{
  "n_layer": 15,
  "d_model": 192,
  "rope_base": 500000.0,
  "rope_fraction": 1.0,
  "bias": "none",
  "parallel_block": false,
  "init_std_o": 0.0,
  "init_std_down": 0.0,
  "beta1": 0.95,
  "grad_clip": 2.0,
  "schedule": "wsd",
  "decay_shape": "exp",
  "batch_tokens": 65536,
  "dataset": "wikipedia_en"
}
MLP neurons of a small language model. Each row is named by its layer, matrix (gate and up: input weights) and neuron, and shows model dimensions 16-111. Each number is 50 + 10 x the weight over its row's rms, rounded and kept within 0 to 99. A neuron's up and down rows have the sign that makes its largest values positive.
After each neuron's rows, "fires on" lists the tokens most often at its 100 highest values on Wikipedia text that the model never trained on. A number after a token or word is its count.

L10.gate63:49 38 56 60 54 42 64 50 44 62 41 45 52 36 38 29 61 64 24 63 54 55 58 49 43 62 54 58 58 56 52 33 59 64 58 31 38 50 37 55 39 51 44 40 39 52 31 47 39 32 50 46 31 38 43 64 58 48 70 37 59 46 71 41 43 63 38 52 47 48 60 59 36 47 76 59 57 35 52 54 65 56 46 49 51 35 49 45 46 50 51 50 67 56 61 67
L10.up63:73 36 59 81 44 36 64 56 64 41 44 61 29 49 60 29 63 44 45 42 41 65 44 52 60 46 55 72 39 48 64 38 44 48 39 47 53 47 65 42 57 69 28 48 46 35 58 52 49 57 63 49 43 49 48 60 63 52 54 45 41 57 53 47 56 41 47 60 33 56 49 50 37 35 46 65 59 56 46 44 60 40 49 44 51 44 58 59 45 47 46 58 53 58 46 24
fires on: " M" 61, " | M" 15, ", M" 7, "| M" 5, " in M" 5

L4.gate460:39 55 59 48 43 57 57 66 61 46 52 50 62 48 42 55 59 53 36 46 48 57 48 46 40 55 29 56 52 60 69 49 56 42 74 51 51 60 57 39 55 66 62 50 49 67 41 46 70 43 56 58 39 48 52 70 53 43 38 39 50 65 42 43 57 48 60 42 48 38 38 61 57 52 62 33 53 41 51 64 40 58 39 55 42 46 56 55 64 41 51 46 57 45 32 61
L4.up460:53 38 57 45 51 47 51 38 63 49 31 54 69 44 51 42 44 55 40 53 48 57 58 66 43 48 46 54 38 57 59 37 48 43 53 68 51 42 54 50 58 44 64 73 49 33 74 54 39 53 39 67 46 55 50 77 37 76 49 46 58 60 39 44 45 60 48 64 31 42 35 69 51 44 47 48 54 43 36 63 49 49 39 56 43 42 50 67 52 34 39 53 46 48 51 47
fires on: " b" 17, "ing" 13, " pl" 13, "On " 12, " bl" 8

L12.gate67:62 39 59 66 51 66 44 35 53 62 52 42 36 45 59 30 50 48 59 42 61 44 39 51 40 59 63 56 18 52 53 39 41 47 43 51 51 37 48 67 61 52 46 37 27 45 45 52 43 48 45 47 49 29 44 53 62 50 61 56 64 35 54 35 55 43 54 60 45 68 56 35 30 39 39 51 59 58 63 47 52 45 49 59 39 44 60 53 35 73 49 56 68 42 54 43
L12.up67:56 34 57 58 60 60 39 52 51 46 45 44 34 37 59 43 51 42 42 43 67 54 33 49 47 42 46 59 29 31 58 28 35 51 42 32 49 61 45 65 46 53 31 37 43 48 38 68 48 40 49 48 73 48 44 61 49 56 46 48 46 54 55 48 63 58 66 53 47 46 60 44 43 54 49 54 66 43 68 45 33 57 56 45 51 31 50 57 44 59 40 55 57 40 52 46
fires on: " M" 28, ", M" 10, " | M" 7, " K" 7, " def" 6

L3.gate184:79 49 39 46 58 50 61 63 62 63 48 48 42 35 82 50 52 57 39 47 49 52 54 49 67 59 45 58 45 56 70 49 57 48 40 45 59 44 55 44 47 58 55 46 70 76 44 63 46 56 57 57 63 58 54 56 42 49 51 34 48 38 37 58 43 66 52 59 54 34 49 35 36 58 37 60 51 40 37 51 47 43 36 44 50 48 28 50 51 55 46 45 40 54 55 38
L3.up184:57 41 42 54 62 50 79 47 57 68 36 56 43 54 71 39 40 49 63 60 57 65 53 45 58 64 59 59 58 57 68 58 52 52 50 45 45 50 65 47 47 58 58 63 57 71 43 69 62 43 65 44 72 47 66 59 50 55 52 67 48 47 35 48 40 60 63 59 50 47 60 32 49 61 44 64 64 40 42 53 41 51 38 36 46 54 51 44 48 61 39 60 46 59 48 41
fires on: " comm" 35, " Comm" 17, " Leg" 12, "ajor" 7, "eg" 6

L11.gate103:56 65 28 46 40 50 65 54 44 55 44 47 40 48 43 63 57 42 38 47 38 44 40 44 60 55 46 60 37 60 42 42 43 64 48 56 63 25 26 58 49 54 68 72 62 45 59 47 37 46 31 56 51 58 61 29 47 40 56 58 61 48 54 69 43 54 40 48 38 50 47 40 27 51 66 63 57 44 63 38 55 68 44 57 44 36 57 61 60 30 57 51 49 60 66 51
L11.up103:41 68 52 55 36 57 51 63 53 44 44 50 44 43 48 62 50 52 38 55 62 50 62 38 42 65 46 70 48 53 41 34 57 69 47 54 54 58 46 67 53 50 48 51 44 39 49 43 38 54 51 59 47 51 58 42 43 41 34 43 52 55 66 49 60 41 52 35 55 54 46 41 43 58 55 54 61 47 54 43 59 65 14 49 46 42 64 51 64 38 47 51 37 59 58 38
fires on: " l" 20, " L" 17, " R" 13, "yn" 10, "ach" 6

L12.gate451:60 36 44 51 43 53 62 59 64 57 44 71 52 30 69 41 41 55 43 60 60 38 39 49 52 50 49 50 47 67 56 37 38 59 42 56 24 51 55 45 43 42 70 36 52 60 39 62 54 48 50 47 48 48 50 54 41 44 59 53 66 40 64 66 60 56 44 41 47 32 65 48 56 53 50 55 35 55 50 55 43 49 51 41 51 50 44 46 46 59 28 65 49 75 67 58
L12.up451:59 50 49 46 43 55 68 41 71 54 25 67 45 51 62 52 41 54 47 48 27 45 49 43 44 31 45 47 36 38 48 46 47 54 53 53 39 34 56 40 34 57 50 44 62 48 49 52 52 72 48 46 53 42 64 48 50 36 76 55 61 58 47 54 75 52 60 50 43 40 42 20 59 48 44 45 43 44 52 33 41 54 51 44 53 61 34 45 56 51 53 49 57 49 64 67
fires on: " comm" 30, " Comm" 9, "93" 8, " Reg" 6, "94" 5

L2.gate51:27 66 49 51 60 42 48 33 24 55 41 52 38 47 45 48 52 41 36 55 49 46 49 54 25 56 43 58 49 48 37 48 53 54 36 41 38 48 38 52 48 50 55 46 46 61 41 61 38 48 56 59 44 54 54 54 48 42 48 36 53 43 58 42 37 51 41 43 43 63 51 52 35 62 46 46 48 52 57 32 47 58 71 61 47 54 29 59 56 58 46 18 59 66 60 51
L2.up51:37 45 47 55 53 50 27 50 32 58 51 44 47 50 63 46 68 47 44 42 65 73 44 63 44 38 55 43 49 49 54 44 41 64 62 57 50 43 42 36 44 45 52 38 65 54 42 60 40 61 57 37 38 51 58 48 32 58 52 58 48 47 58 53 41 67 49 44 40 63 35 54 41 42 47 50 46 31 35 40 56 63 54 48 48 48 54 47 60 40 38 46 51 63 54 54
fires on: "r" 77, "rit" 23

L12.gate226:38 36 36 31 30 61 59 61 36 59 57 36 46 39 52 54 56 74 44 58 40 52 45 46 49 47 57 43 60 50 63 53 33 48 56 39 33 61 57 58 39 73 49 53 53 44 58 62 68 32 57 62 44 59 38 50 67 48 66 47 45 53 66 57 42 65 45 57 51 38 38 59 45 57 56 59 37 41 39 25 68 57 57 62 61 65 57 55 54 54 39 35 38 45 57 60
L12.up226:53 49 51 54 60 60 55 57 43 45 45 41 61 40 70 54 54 38 64 49 47 32 42 54 56 51 46 32 66 57 44 45 48 32 36 57 46 64 41 33 39 61 32 66 39 58 71 49 63 57 62 52 54 47 54 57 64 55 23 44 44 41 41 55 64 48 66 64 40 55 46 43 62 59 41 54 34 37 35 40 45 49 62 37 44 61 33 55 43 47 52 48 66 63 49 42
fires on: "ig" 14, " Bro" 14, "us" 7, "lo" 7, "ac" 6, "ock" 5

L12.gate185:40 44 42 45 39 57 54 53 54 33 46 45 62 56 47 33 40 55 49 66 40 52 43 50 69 50 39 64 45 67 44 67 38 52 58 47 36 47 59 63 74 57 49 55 58 48 41 50 55 54 43 52 54 48 65 59 36 42 46 40 54 43 68 59 31 74 69 38 44 59 57 47 33 40 67 30 52 40 39 34 58 58 58 47 46 57 62 46 63 36 45 48 47 47 44 50
L12.up185:34 61 50 54 45 54 51 57 42 55 62 64 28 53 43 53 60 46 49 65 46 38 44 62 61 55 54 64 52 51 61 58 68 55 24 51 49 44 49 48 62 55 51 51 46 40 51 45 53 59 58 70 70 62 68 60 44 63 36 31 29 65 61 64 74 42 38 48 33 54 56 36 42 48 45 56 47 46 50 53 42 44 58 57 57 74 75 45 48 47 34 54 71 34 42 69
fires on: "| " 26, " | B" 10, " " 8, "| B" 8, " October " 4, "2" 4

L2.gate392:45 54 42 44 57 63 51 48 55 63 59 57 41 38 53 47 45 51 46 58 59 74 48 42 59 51 61 55 49 55 56 69 57 68 60 34 52 50 51 58 66 45 41 64 57 59 48 51 55 56 46 46 58 68 57 57 63 34 49 61 55 49 68 54 54 55 39 48 44 56 47 36 41 43 56 60 50 33 36 54 53 46 53 35 52 32 51 40 48 54 50 66 56 67 45 35
L2.up392:41 55 51 43 60 67 38 41 27 54 63 52 49 60 51 37 51 48 56 59 70 46 51 56 53 20 39 54 60 75 48 46 48 39 52 46 43 51 52 53 73 44 54 52 50 54 62 54 55 64 47 52 36 61 62 55 60 54 53 56 61 57 51 45 45 47 45 39 59 51 49 54 53 66 58 76 42 39 45 57 38 63 53 32 53 58 56 44 52 51 32 62 43 54 43 55
fires on: "ely" 14, "he" 10, "ation" 10, "osed" 9, "ities" 7

L5.gate6:37 69 47 59 66 61 73 64 55 36 44 43 63 66 58 58 53 54 44 39 68 56 63 59 47 55 60 44 43 55 48 46 36 37 46 39 53 38 52 45 60 22 54 53 29 41 48 60 57 50 32 51 63 49 65 65 74 46 41 52 49 30 41 54 55 71 53 60 61 47 61 48 54 46 30 57 65 42 48 55 46 54 47 46 41 48 65 50 66 59 41 51 44 37 45 50
L5.up6:41 40 60 60 52 50 62 49 40 49 56 49 44 49 53 52 44 53 66 58 46 42 38 52 41 52 49 48 54 50 60 62 48 54 53 51 30 44 42 70 45 55 52 59 53 39 42 46 63 52 39 55 33 42 45 50 39 47 37 39 52 52 50 54 35 63 54 59 65 66 59 36 49 47 37 60 56 53 45 73 51 47 49 69 62 46 52 36 49 51 62 59 22 67 50 41
fires on: "ess" 18, "ib" 12, "ey" 10, "qu" 8, "um" 7

L12.gate395:54 60 38 35 55 24 56 32 55 65 57 50 44 60 50 60 36 41 44 22 55 45 45 49 63 50 51 44 59 55 63 58 25 55 50 61 53 61 47 60 54 45 74 35 61 48 41 49 59 37 58 32 28 44 27 51 55 60 52 37 53 53 47 44 51 57 61 54 55 49 37 39 49 39 60 42 59 56 53 61 63 36 60 49 57 37 37 50 65 54 52 40 57 55 40 48
L12.up395:61 37 57 50 40 46 52 53 48 65 46 48 39 43 56 47 52 53 72 67 44 61 38 47 27 38 73 40 34 39 22 63 37 40 64 38 62 46 55 60 45 50 38 45 47 50 46 54 60 52 68 48 37 53 58 40 40 66 35 52 63 61 36 28 54 60 64 55 52 41 54 30 54 18 37 46 45 43 64 54 64 44 51 57 51 41 55 65 45 36 62 62 42 42 61 43
fires on: "." 76

L12.gate475:48 77 39 61 51 52 41 33 47 52 45 44 33 42 48 56 48 57 56 52 51 57 52 48 48 45 38 51 60 48 25 44 45 53 66 61 40 59 56 42 38 63 58 63 57 59 16 51 55 65 42 43 58 53 59 21 63 48 30 49 56 35 40 45 59 51 56 46 58 35 56 44 58 45 53 54 41 54 32 49 46 67 40 40 55 49 58 56 48 48 44 58 44 52 61 42
L12.up475:52 64 45 50 62 66 54 50 52 48 33 70 33 47 48 60 35 51 38 46 47 47 62 34 42 42 54 62 50 44 58 43 47 61 58 46 44 59 58 62 48 56 58 59 55 44 56 49 49 72 34 39 71 57 53 43 53 31 62 33 53 37 42 36 63 63 56 42 41 48 50 43 49 40 57 51 69 59 62 50 49 57 43 36 41 55 64 41 48 26 53 54 40 46 47 61
fires on: " l" 40, "l" 16, " L" 10, "-l" 7, " sw" 6

L2.gate27:35 42 53 40 42 39 70 38 36 55 40 59 51 61 54 57 48 51 49 60 44 57 30 44 41 62 39 46 52 64 38 51 50 56 36 33 38 57 57 47 49 58 63 60 55 43 58 33 40 41 64 34 62 71 70 52 64 36 49 19 50 60 54 63 57 40 50 43 39 49 61 39 50 52 49 50 32 60 46 40 57 50 46 40 46 67 39 67 48 48 42 51 47 36 47 42
L2.up27:62 26 50 55 64 57 41 48 38 41 47 49 49 34 50 47 48 45 54 61 45 44 36 56 54 44 42 38 26 67 54 43 53 47 57 62 44 48 48 42 37 53 56 55 55 57 46 27 45 40 62 49 38 53 69 58 45 54 49 59 42 57 52 49 39 53 55 46 36 62 49 57 59 49 45 47 52 55 42 51 32 61 61 43 35 54 55 41 59 68 60 41 31 40 46 52
fires on: "ource" 20, " based" 14, "ar" 13, "rit" 10, "an" 9, "ost" 8

L11.gate22:60 51 35 54 60 47 59 52 57 49 68 57 52 40 58 57 48 48 50 45 46 44 47 63 43 50 60 44 51 73 49 34 57 54 41 57 61 53 47 45 48 30 57 32 64 41 60 47 64 61 68 64 53 55 51 39 58 34 60 52 51 49 66 61 47 44 54 64 44 58 70 52 58 55 56 41 54 61 72 72 46 41 50 57 40 44 41 73 54 52 39 47 65 70 38 37
L11.up22:31 59 56 52 44 48 52 53 48 65 62 46 55 40 44 60 47 47 54 33 45 44 52 50 45 48 52 56 58 52 55 50 44 52 38 32 62 47 57 36 70 29 57 44 43 52 60 33 49 59 57 47 58 54 41 52 52 30 44 39 45 50 58 50 54 55 71 42 60 62 63 40 55 44 52 33 58 53 46 59 56 43 56 55 42 55 56 53 38 48 42 62 55 33 29 50
fires on: "r" 21, "m" 16, "l" 11, "n" 8, "en" 7, "on" 7